config = dict(
    n_layer=16,
    d_model=512,
    n_head=8,
    n_kv_head=4,
    head_dim=64,
    d_mlp=1344,
    vocab_size=8192,
    activation='swiglu',
    norm='rmsnorm',
    norm_place='pre',
    norm_eps=1e-05,
    positions='rope',
    rope_base=100000.0,
    rope_fraction=1.0,
    qk_norm=False,
    attn_scale=0.125,
    bias='qkv',
    tie_embeddings=True,
    parallel_block=False,
    init='trunc',
    init_std_qkv=0.0189,
    init_std_o=0.00334,
    init_std_up=0.0189,
    init_std_down=0.00334,
    init_out_by_depth=True,
    optimizer='cautious_adamw',
    lr=0.000687,
    lr_mult_o=1.29,
    beta1=0.95,
    beta2=0.95,
    lr_head=0.00918,
    warmup_steps=424,
    schedule='wsd',
    decay_fraction=0.879,
    decay_shape='linear',
    final_lr_fraction=0.05,
    batch_tokens=262144,
    seq_len=1024,
    doc_mask=True,
    train_tokens=900600000,
    steps=3436,
    dataset='wikipedia_en',
)
MLP neurons of a small language model. Each row is named by its layer, matrix (gate and up: input weights) and neuron, and shows model dimensions 0-169. Each number is 128 + 32 x the weight over its row's rms, rounded and kept within 0 to 255. Numbers have three digits each. A neuron's up and down rows have the sign that makes its largest values positive.
A block is one neuron, or neurons of one layer that tend to fire together. Before each block is what it responds to, as a language model described it from the Wikipedia text at the highest values.

Description: Coordinate minute marks. Degree, prime and double-prime symbols in geographic coordinates, strongest on the longitude minute mark (87°10′), plus weaker mid-word fragments in names (Patt-on, Ke-tt-le).
L3.gate797:208078149059166162089130146168075142116129093139108157086128092114149088122105143149070110093163130132145165161127192089128163161141108087154136164133182185121148104131147147170119142114200102106114097154162114196111175136079167135148144092163136139159118095142091140087095110157164069151122137187161159130174200143140103120155139117121111154064146143153048149096155147088108140148119154116112104112184192109107130179114200179156146165131108159166093148114169133111160101135161092089117109148158129120153131082
L3.up797:085088149152174115080089124111060110148153128120113107157119149152147091113112102135160151144178191170092132065147143089154184120070108183155144178116070096102123179182059149139150072153084129184144162080104079134144129151115158115093171121126133143150133172145143102115174109146155119144151128159165168155133136101177129093125139095040090116123119106111135126137163130116116191147205148120123084201178143132162176162107090111151093108124096138113169118132177156137165149158128105112162102097150141095142109122
L3.gate819:186082106066184141098099094152163130074125135139076101074145145124142068142119113067154134105114163166128111115125118082214123101115062116142104163102156161073147078125087095105129122125197154143098114179155116109155120153134174165091079129151147091120130153154099133169087110121134120120124143114111160107119134072169087132147194128082082101108104133168161087103110185108141139144168090111146167078167146158099151124154134108140102097091159142136148118099168141139145134161172090048119146134192098148170118087
L3.up819:111149118126132190129137148120083153139117132104150149077166116110129097137143142154137141153131064101144113124122167176146127145091131149060144157087163167121154152119087143097141092115139125111117108116114107114134121157123154152159171130143119133119076124186089186094131155081177107155143134114120072124180133113131155087109107137153168104118101146153100184135137094133144127088179151147059171180147205132171142142112115132098133155173136105090083135126079235175121129164198119099174153101118127132147127093
L3.gate896:107155087110210135174198104164152122103099058133152160114082143099102211098127079091135146112126122161086113151118101136151150108081118134108065151127139044152125103142147136153135110157122142116145135136121111156122100090132183111148116108175141128112144083170100097144092109188103109129113126168135109146166115080123209170128140147070112101156155139168126166123090106126101147188094152098181173144109163160172123147131130097177142098083166136096140082080129116101111187165100089142137112133144139136081070169
L3.up896:118131182122133083126127157142078138119131134144170150176118109084104127088159106162176103152152142148126091095152075149159176161042135116143094169174095119099075133091102154088093170147068130162154135122108117161127172144049155127177138047148138153194114132157099092090110101100096199059106088150087149110132109213130161153151139108202143055175121137200147139166142117115153135082135171155149125168099098155129126127091094139134111154099167158126037114157159134122105213064079110129146177080161139117104116133
L3.gate921:173103134077140135126063133111133118149155153059138136182129142093134139114150121119142087119144121136146159172067115107139124092120128101102148071147152161165147103155119111181138094119108193130182123137109110094081173161146140125130102063082145117182151113203173118108123129108156132131151099104189159150147166110107151131124103130105090125151064148204151178119152116113140183130107162130067098145130160108104155078158119125095167122116122140123099154094126172119173088151130138100096189157169165116167067076
L3.up921:119077134069115165163127081100096134134127190131182122147175187145171107177108140111102138123086185140188163148024189100146140143078140167113077126122103187097099122072108087150117107124109154106100122160094128123098114127151124185055125089081160082102120079118183148159123150073192156126126186121147111103189137149153114049111098125121174139126115088137142072137127110136161162148116165086183092143120155123127156182131123178135156157067158148141122100082094127157184157156126054143117088175156135185070134072

Description: Table dashes; did-not. Mostly the middle hyphens of markdown table separator rows like |---|; also "not" after "did", and word-endings like -son, -ley.
L3.gate714:158105115164139153084128103145152116166108114168136110115215120109135120099051107128076128134085161138107113145109108087068110089154145172158149087166144130123103119084148120167057153095133163115168126193148144140183104117132179135120099132078195155091152171100117161146115104116102156174108148125087147179121188153112075095166172143109085096096096124141117087105158122189093073170152104104144143175081158125124098181120158168163113078115134101158088104191095077185106047140177147160146096137121157116118149104
L3.up714:101138140138075111147215192072120133109165132080124130145166120103119107077125147094112167185186097093081123148143129079155167100104172090155117192085101146144098109099097127155155164143117120167113218234112096144125139166081191074119100152140180116055075109149129140119131170132151133130092093173127097112130148107170160093074117127124101070138131139146162083144193048119073125130125122109215089113140126118098116115120108178125165147082154166151136162077074117076145182139123084147121149122144137091127139144
L3.gate820:118112144174073116130182178119098151155120163111094124117168084114121141108119124137064125137144153140129130174124067138204136147124102155123144112124085107160111105164110134099078164102179153098160093144102087114073126133166110095117156131189079069065115116140150120114159104196096146145142122141173138097134105061114133111155052150104097093088120116161096109056125127155100121128132125169106138184121111099128077169077187132141136175144110098109112131093120152149101107151099130110152144147104139084209123154
L3.up820:113046141124081154108096110084075136157165129078085095086000139111130145140108083084102094098136111114093128132121081116128101139153105089161090166197092103134204135141119157102134163113111092103076138110166128108115152138125150153097193200099179161137168108140139139133114133081113134122111100122147154134126084131167158122138082105073114134122115192142126067117153076067110146101132144105126086165151133112136122142162138147107112091181101125133160095182092094102147119126117180131133141108106106127211175156
L3.gate977:097169148144147117150107088163179165175108145117182088127178153115171118164109136122145206180128134171118131141096087104099079203132121086148183165082158102131123085096117106147139133068133078131125147179140145123102098171081113130122203148059138109112088084146096175046138129142119160101108111125129155183171073082141095118115170165184121111098101160154106130151198145130123114129124139161113086073096108123134096164201135168150095120125130120084111120129115158132147086061042112232131068164159160114144140116
L3.up977:159142086171159169158099105135186167122155157139118203165115072137105146085151179129127109102106135085128086143149107127125111086167076160118145170120084160142149106127129158114065179107121132124158100155205152107145165168144165100159092062155111214113108190098128150101176149142188123125137108112131128141160190137077145136191113087163137108084136120169152160122131138123131099144172115147107112154176132137126132162102144056161171141153089122134139173097137115128174169076123142146206101135118124160088153148
L3.gate1023:173142098112080114095160169171143113146133115174109133125198148138104078105132103082097136111136106160148079127072139168146129139101086119121048121117157123131135056134123094152129119202126094172130122158096109087176110147071156163120114174178156167113183186101176201097120181144128167087086141149138136127061156119128046148116164183089117159102109078179103130124112109070105146117103104103141144165160135190146112185120128157152202163136125113111149122156125107123150147107139108145124137075179186153103132121
L3.up1023:136122106137182138128095184109157089131116169096129193167068134105113186127054102167143090095083116093170129129126161104109143149115139200145152155094121166203144165141110154161152155097117164121176118133153119143131125173143136187146143084113119168154158142189104132139117049148083124142183118148133087152178066111206146114128175120107103156151143101117168165119158128110085155076106136126123065155168153141125141146103164137113127113178141138065131154086110095128095061136122168109159131116092186108081110141

Description: Numeric separators in tables. Separator punctuation inside numbers in wiki tables and infoboxes, such as the colon in track lengths (3:45), prime in coordinates, and dashes in |---| rows.
L12.gate1208:071107104128104116088137163124106176103126144169070110134080111160121137091115141150070118135089160165134151139158133095130181138136172153118173168105143112139187137109166152089118177141189177164111152143149183147153161159165150134098088142134098111123144089126112154176086119160155132116149101160192092078091131067053166107139157148075111153179125075141130142103082208130185055134115082133069185121118153135122124167224143148112105121088162128101197072129124119164138157155147153129131095147187125069140106118
L12.up1208:130177112120109121161166132134107142070081144132182084109121227188107104120111143128116115096100155083091181063131148091052097141166140093126122129122087104142101092133087130122072119140098165152110083112134115139134081139092165142160047122076094162124142123082189098111096093126118137123116072136091134126106095187102157120124118068086123131052163017108145111152120074126076194121139160177120114138151071103123153133172168127072213085139126131159091136094104094117098106163137149078104159115098185134105087162
L12.gate1232:050165100085169078101138108049067200106039140137124076134175135121164118152111085120149109161105159072122099073144175093093233092139103131102122078038069097084116119166180136177081121171185119159074107107097162144105191155127108094110073125109059104128130137158148166111084214103128081128134126198137154123170098155131123117133148118070115090146127106143104082106128065106173181177046136121150146166172097104141056091130115123083147096132171106191180176083117142133093134172078119111133188107123139148118084125
L12.up1232:134080106149158152105113154141104143119150140020146113155182149122146176118115126114148112127153093108078104128128116103082128151124151148176176120107069080114134140042086086102073136106141140182154151138102100184144086156147087124130122095104098120137150159062130120162142148097052090177137127151102131140151134143156151147140078163118128158154031129145107143137102114093149157098193099157109135083120165098180139116110115119116083091091188164133116152127139103095122134144103171165111168102110064128131170167

Description: Markdown table separator dashes. Hyphens in the |---|---| separator row under table headers, usually the second dash of a later cell, with rare / in +/− or http://.
L2.gate428:150113138170142133058122218149137130112103146143116147128103157099070127104144101171103095162142167177078162161160074132131165151163108136160134164168136138137144115124121145127081154111157133127166160209129110154151137141117116104122135119096121158165150154133115123153125054136088080152145165078128104215116091159190074118158123131121133062128168154157157089138112037192157170087144109111168102141097118147113169100131129091178141134111095078092175080119111111088102154102013092127101156157131160158122151112
L2.up428:145086112168062102088123150054129129124104151140103106180150148125099166117126150127126111127129115141107175137144125162139110120153137128158135090143101085089206093147129110118062103176094143167107160134138136154136097104089169145143136152136089077163153137078088066100074099162104123106114090149129047079199127101149125152148091146112091135083153133153056065156088176102110150179169182117171107101107190141073173175172126197111195194130128132100115139105072116115102141142110111126190175110139149086058107130
L2.gate450:159127124156131127132120156108122095121138137119105159134086109141108048089151099094175129200158101178123162200159129142097140103098055158166155115162126108106143124088124118135143111097129056131115164118106080179180162078099143120125180138140093126148126135202146087053113098164055077098103168137189124153196118110204105063160110141123102163130060144142123157138149068105131101085123113143187113140144139108176161150135143195181129124095111152146164126107168112090071103127113126157100142165136105090088115190
L2.up450:054083210187137065176203127096128125199166109133129132125141130104100150071132157163148071150146082153151133161081156170138114108176108093117124122127164119145163099151122143110143085126150114146099137087189123158163108159155112094185084161131094113120138142131158130095127130121115128152135120147131098104192126128092131093093168096137079123127147132165115064108121155123146218111146114082142117140136074122129124119086173123120172102150126069141179154121176090147135095119185118152111127122135078111150200110
L2.gate536:158125112134131141095150117098166064099134102130147181132099142134110145177089118110106139111103138104159123119061188111173137069126129119126123098170128156163138165080063110131152134130135185184145120167111116167121101177125093123129129135133096150159147160093147167096086116091137128175177168128166132164146160123181096129099164145096115165142123091180112114088127102076154176161181164126170118094170184181114140201140170104155120148135118072107148151148149141119154098050124142131110092128073138116061127112
L2.up536:106151147156118152176095072064079093166147091085094143114062123137122106075125205117116174176141102125135171098111155042164140065136182165063106118065137155084138097108154114111129113141042139173158153114201143139081197113170120117161135114149149143137085140064137187110130161127143122141200110170197166164138120113178123087150088141033117115123074103145138122176122096102141101103073136100127102159142157135147224144144193060106119150145143164181179092128185064159137144141177137173192143084118188105169140115
L2.gate540:091129136085091093147135141116122126149142125076141096164230163149074057106142093140177189127130154140144103142125131133125137094095109199156137068100119105099157082135115083184128141121140095129139170151091116082066112191153104174126092143138102110120101104089127102138155144126154079168078123140134165150174076139146102085119104115185082139124119161203167092116148086145115116085097120093122135086093102141109157160134180153149154119086074191120132121092121089091138211095126129104121147111105135132179112190
L2.up540:126136099124110106130167103136123120135075128112112186107142169104074114107114098161141141132150153153184142119119117088088134107163128120120143097145141145148150127125146149080120062087141161187164120143134104143075159166125097141103124101144123136161151156142097112144078159102131091090134144164128171110104144170101131139123145111128107134057127081141125097118136089088111165158104123136219174138190128117114154183203169122084106118218075159090151111124095072169106144144126164118182078140104172102150141091
L2.gate632:124071154104136174151134100100088090121135124148076107121083131133107135147066194133132157147112158115141070064117171119097130159123112137072115138115148127093142182109087158195142101115147154107143063081127106108135117165118153155191158117139144152135132084165086143154152170121102120153040121183152090122175139097149099102089159129079169145124089152173137160145128075138142119107149123173167106112178136115140143142114139186183174157137160140129108103142104132175138136119114108148189138115149153118148175111
L2.up632:121105150130115154156110096176101129191121186170174100155105178134144122174146113145168144155164119141159105139143116116098143064157112103137137117126132079136125150159140136150112138124154134174116143151137124181113155160137183127103095150113135079066129105100117102134133143071119148143166105179181112154095129146100141140155066121117149157154163152142153161130143094143165219147109163088094100158122193141086112178092175114122142160124187139078122129093204109107096163202102122125140126117184145151128083146
L2.gate773:090150082097092169139111165159127082156135159143182126117129150087150145066123104141184192126170140042111147160167094114155211104100126123176179038089102102164184167123096142179079089125090152147157139125060127120167146147153157131126119134104132126173172151134099194106128170104104173130119166104192159093173119085073106068122114028056171116128082166140104103073180181150123104113136151094086064115158111092068171079102149150124194102103150130120086101096117087139149140152131145128139067076211187122183155168
L2.up773:187143182134104097072096158113125124133190127156121105134133165075163127130142136169135186123147187127116115108073124108109083101143099171152157145137143108132173119092116105168130055153146119143166113137160116124106140152130088150209099130113188089143166109113103083089150032116126124094120073183123152122097087101123104128142099130169142113122102142131154069157091161110202117135119148125198161138119144155115139094081090141133072085155071118116138147115087176122136079144188151132102196057132124160095167155
L2.gate968:097084118168150161141103134138140148083081123148167130152088147124174134110134142148144196181187147113163100164142121154189171134116055165122194158136154111144159086115095095106191120123104151110100152156177150078096144087153156165071103111140166117157156112201090138143101127135185098076138175076136121177181078131069104116140073082093123116124186126106128164164093116132131151125107062144137141091100139141092186127134119158139165088131118079190156043137160105175132140099090170118085140119104101159193099139
L2.up968:160110171142124144170108126185151138067126142165089150126125176111099139109105099152219144104148138096103152193151149155116078098084148101148127195078081158164106128146064082110146133084170144132166143136117082110126108053110103147130115148082218069114091102074088168105098123151139098104114139028154137144169110153107116093101127106134090097151173170105117133070108132179112146106101134149183138105155119084186130157155143110109101155070101151141116130125132055155082066135118102156118105144083172141170142172
L2.gate1265:136163129126115152130111155095101078129092102073165187119197125096131108130115149177170144146137130092135116129113076094143173128111092109119152164134201185121213098086122111121109135096130153118105150137137098169138113126170116113133066130086150119136125088091174128072128115143176135106107164092189143149121125114136115121113163174095104111114099140156154088137153126122166140122086122146234104135096100154101147130112169175115137145086084140130179168135112085116173128125109120119218136097145153057118113146
L2.up1265:159154123168143124163085121123090103145144133168173065147077111130145128137132106110149133169150177137101175143144140134090153096163079177113147107137136052116143100089131069117111096118138111103145145135136168159153168120092066142167157093103144138130125133112144132112140105091069131181185127168130130128149123153128148071162154074115097134156131123143167142081132108116124149167067163112104165115143127138160103181172142155084069155093160099089118184103160077085089115162123113131074098111141137107137124131

Description: Longitude coordinate symbols. Mainly the degree, minute and second signs in the longitude half of coordinates (88°31′…W), with weaker hits on infobox field colons and scattered word pieces.
L2.gate40:091125142108124082121083097155205128155154091158199168125086113163193130135126122145149084148129184162176159162155115114142165151072098130128134141116115165127135153116081097180198083115140149096176133124074101100152118086122182157164167115082142082090145149187130079140134106116126087116091185146115171112177113129184148166125093110141140115108080114181103061142115126159183181118150099121118125134136176132113132175150119166212149106085136097157143134115171135213139159100163049135095105116136141089121182182
L2.up40:095125167055151111119107113136119134123104088102165137090154122144180089126133149143075125083139134161167120199161077143109096100097097116066089164139142126170140127058110097178159125103137179152075127105154033146132100150119141099134116092113111125173167085109138178120108108160123115097096189142078106095182143106121166142101089097187120152118168150162103129113132110108125109122157159148131168063177166132095110091167154152122135097103101129166159133137159189119139130181102122092128117136144076100075137136
L2.gate174:087109110135150184114103119088149140113119136099167170115111127085179140094122104117104125109103145136177133133138170130146119194099120072151140101101118105126200169115050108087099134091115133106091100139200145105139097169181091091126102120113136164042110093076106102165105107103073099105151097126094164096098124088144121086147104130121139074093167133204120169089119102142083105111206189121190155170108119099140177123119076097136130096094102141077105194116184087118112116082079137112116113123165152156120140170
L2.up174:076136069172122097140148114135089130110096117091101146155149175134140123107149154240181165119153112109169134093125102158108131149137139082101139161097123064064121088160181118097169065150152092113065116138134126106115100103161082151110127135143198147141146103090133132187111119124180089122173103146135122058127106172104133119149118120133159107130111104125133132096130116134157125139058077161164192094076203136117145130090088139081120143160123113097166068088141160154120122040112111121118098112113142102100154182
L2.gate245:105110073066149093109125098090083127071122173185128162144076096101188147118125168127162120116190127123141109166109170146126118108118137095094077164119100105132187080188104171116149125154168115135175089136079095112137171156134119090172131124132121136088116110127092156128110185084107124121060142161149125087163147116110148163063130218147102138092076146161144132091117174101083127147124089142133126126099165093144152134107140062139113100198144120134103132127215155151131099179116136108130082104190104153116146169
L2.up245:116065104180188087116111112152137144104141086042194155123100142111095167181179137157133119135109139118198116039100110127060117178086198153096140123151136126101108094171141118110089112126130106104159116183053127071045101079136153133148086111177107082121112096128173135116151089141135113170130150085095113100140129171108143137112108162137102160121104111115173100136129150069120139220149085119073153104096144164086153130145119085111156152132118121124111168121125160114206186118158123122127093078116085125162102101
L2.gate538:080061079145131171070134132124132109140090112130171131159143076090133140124154134113108134118084103105133128090178078119172191127152146126133151113072124154091163122161134084124109081125095135139097109114148147116148130162160154153110152113162126119112148148138134181113131134124092138112069198186076111132136120141105139201111081124145081090110113135129193181082133097104093104105140161113131138096152171092109081103172134090180150130149126146083094072175149114149162087150127106116116068170160177114166159187
L2.up538:099099082121159105121155138084113162147120113102162177180181121135106102108101150117049185139118178080157116179168147129161124146131068130132139170083097090090059139129106125124122167154111110072144082104099103175129147087164098123114130140136167128115131140147122130151129130142118091071133127146094198119078160112084144187097101189140148091186166124121089167148126158108164155146128114181134108098117140085151111094210110132143151091128144128100143154091141073132150118101137115106130111083145129112158119161
L2.gate608:084077079133073130089128094093073200095141165137155121076086112147184097136112111083164112139082110145076094077175102112156176147069131130126120116160106165106164127138121109138075136108125108149192088155149131119123092143195129074106102105097124098163082132143180137135152149152161107090110076129106078089045124100084099090168135093126092132090114134095133089122090171182102071102165140147177139140148128130118168081099143095086166177111094153106149122050094144203130142125114080176135131128114110138120105142
L2.up608:154073148123143123150129157175092172154105090154163129053162157157190118108137075157100096152104162168141123167155182114119095172158095148149173130177084087134130149160162120133127100163103129138142080183132162062155125165122183094111086140084155117124160121144153110113133179077139131135137095086158165188162153137150107118175081173132128112160120182170115152101105156140139172148112112119140088110111080136067105202187086174144076114135086127128098112155195126112115112104169159157109147143121107133083107149
L2.gate614:147141168108119060061177083129134146155164128162073084133111151096132053151093182124175056151170098133106140135114168148175118125145088125175074157099150097055119063080153109156154145144181125175162112200086107114094137136106124145084126127124083148109151157061145119146163110078142197116150105115131177159182185120103143127157146089171085128156040071149142113123111124134157131156167159092155089104115082138154189108078138121109120099097134151124153109157107166143101052131147091124103135177190136124151113145
L2.up614:098136151106138104083150080168170100064129161089070154111159125105123166125118134164098111099083117135145095176154071134128103188163122109093100120144190121115080118066189132107170100140166173136142144113136146160067101120078130144185177091115103149154185088099105166138078113128105094131123115173129204137156146111083131183130162140174150108145098146134192161146096118112077194104134152142136129118166142139107112128151118153114136108061204099179102155146122187161050120179149172114102128143092118127116101125
L2.gate1306:121144121105098149137146154122143165168091110133169113102140189174175130147129089118068114140165148176123128117120089080160131219139062125157148129069100111149172142178149116166140129185116130113088174097107159104141105160153146104082158118100078113156076108072132189125109128112193151094130106150101091160156107152111060094134117124092127156094131146169122106139123160100086123177113137064095112164122183107162148120134168113158137106120137073197082150160148121151083129114138143097150093147096106140129131133
L2.up1306:150167134160177160150142145096117109151130140102146146108143113104101128160117211122109065096132132099105108115103098136190141144164151132122094165132178133125175105120125168077164031124113105130185084119109146126163129130160116127114176111136164132126075157069201134123117095099132152085074098122146151116080112168117105130129167060148115118147093052206114165121105119191115098101112108106164137231143152154105126124099139171140122087142167141126116120139086123155109131153122046128097073102081170186053130203
L2.gate1341:116135111110095113091108141133160174158130183146101117113080152094138109110134152140148154077177122114173176112105179090123126155160099159158081171139120128133130129070105128153144121143122118081163129086124049132070106049073137105115118128118097100119126165162131141136120117098121128177130069119078133157162155145130144139113107168108146138114133132112133144114101116111104127166094134114195141146141094153149133131133154131133137140122119126176092136067056100133122173137107129076180200121173152152172117121
L2.up1341:081180106116131124114154105166135100121156117129183120138162145121082133107124143137122176142114162114128153126140107157154099122107113101140168133103057151151162189119093102088164089109142144110120077172120162206142136102142101090093146190127091131117106073183106173133146128102155172113120118118121178208109118165120153073071094091161140169074062101195130173064145149105133107131180122137156124114180104117133121158095102149143108151127142139134091161109125167076105098096142126174098114155117133079117111092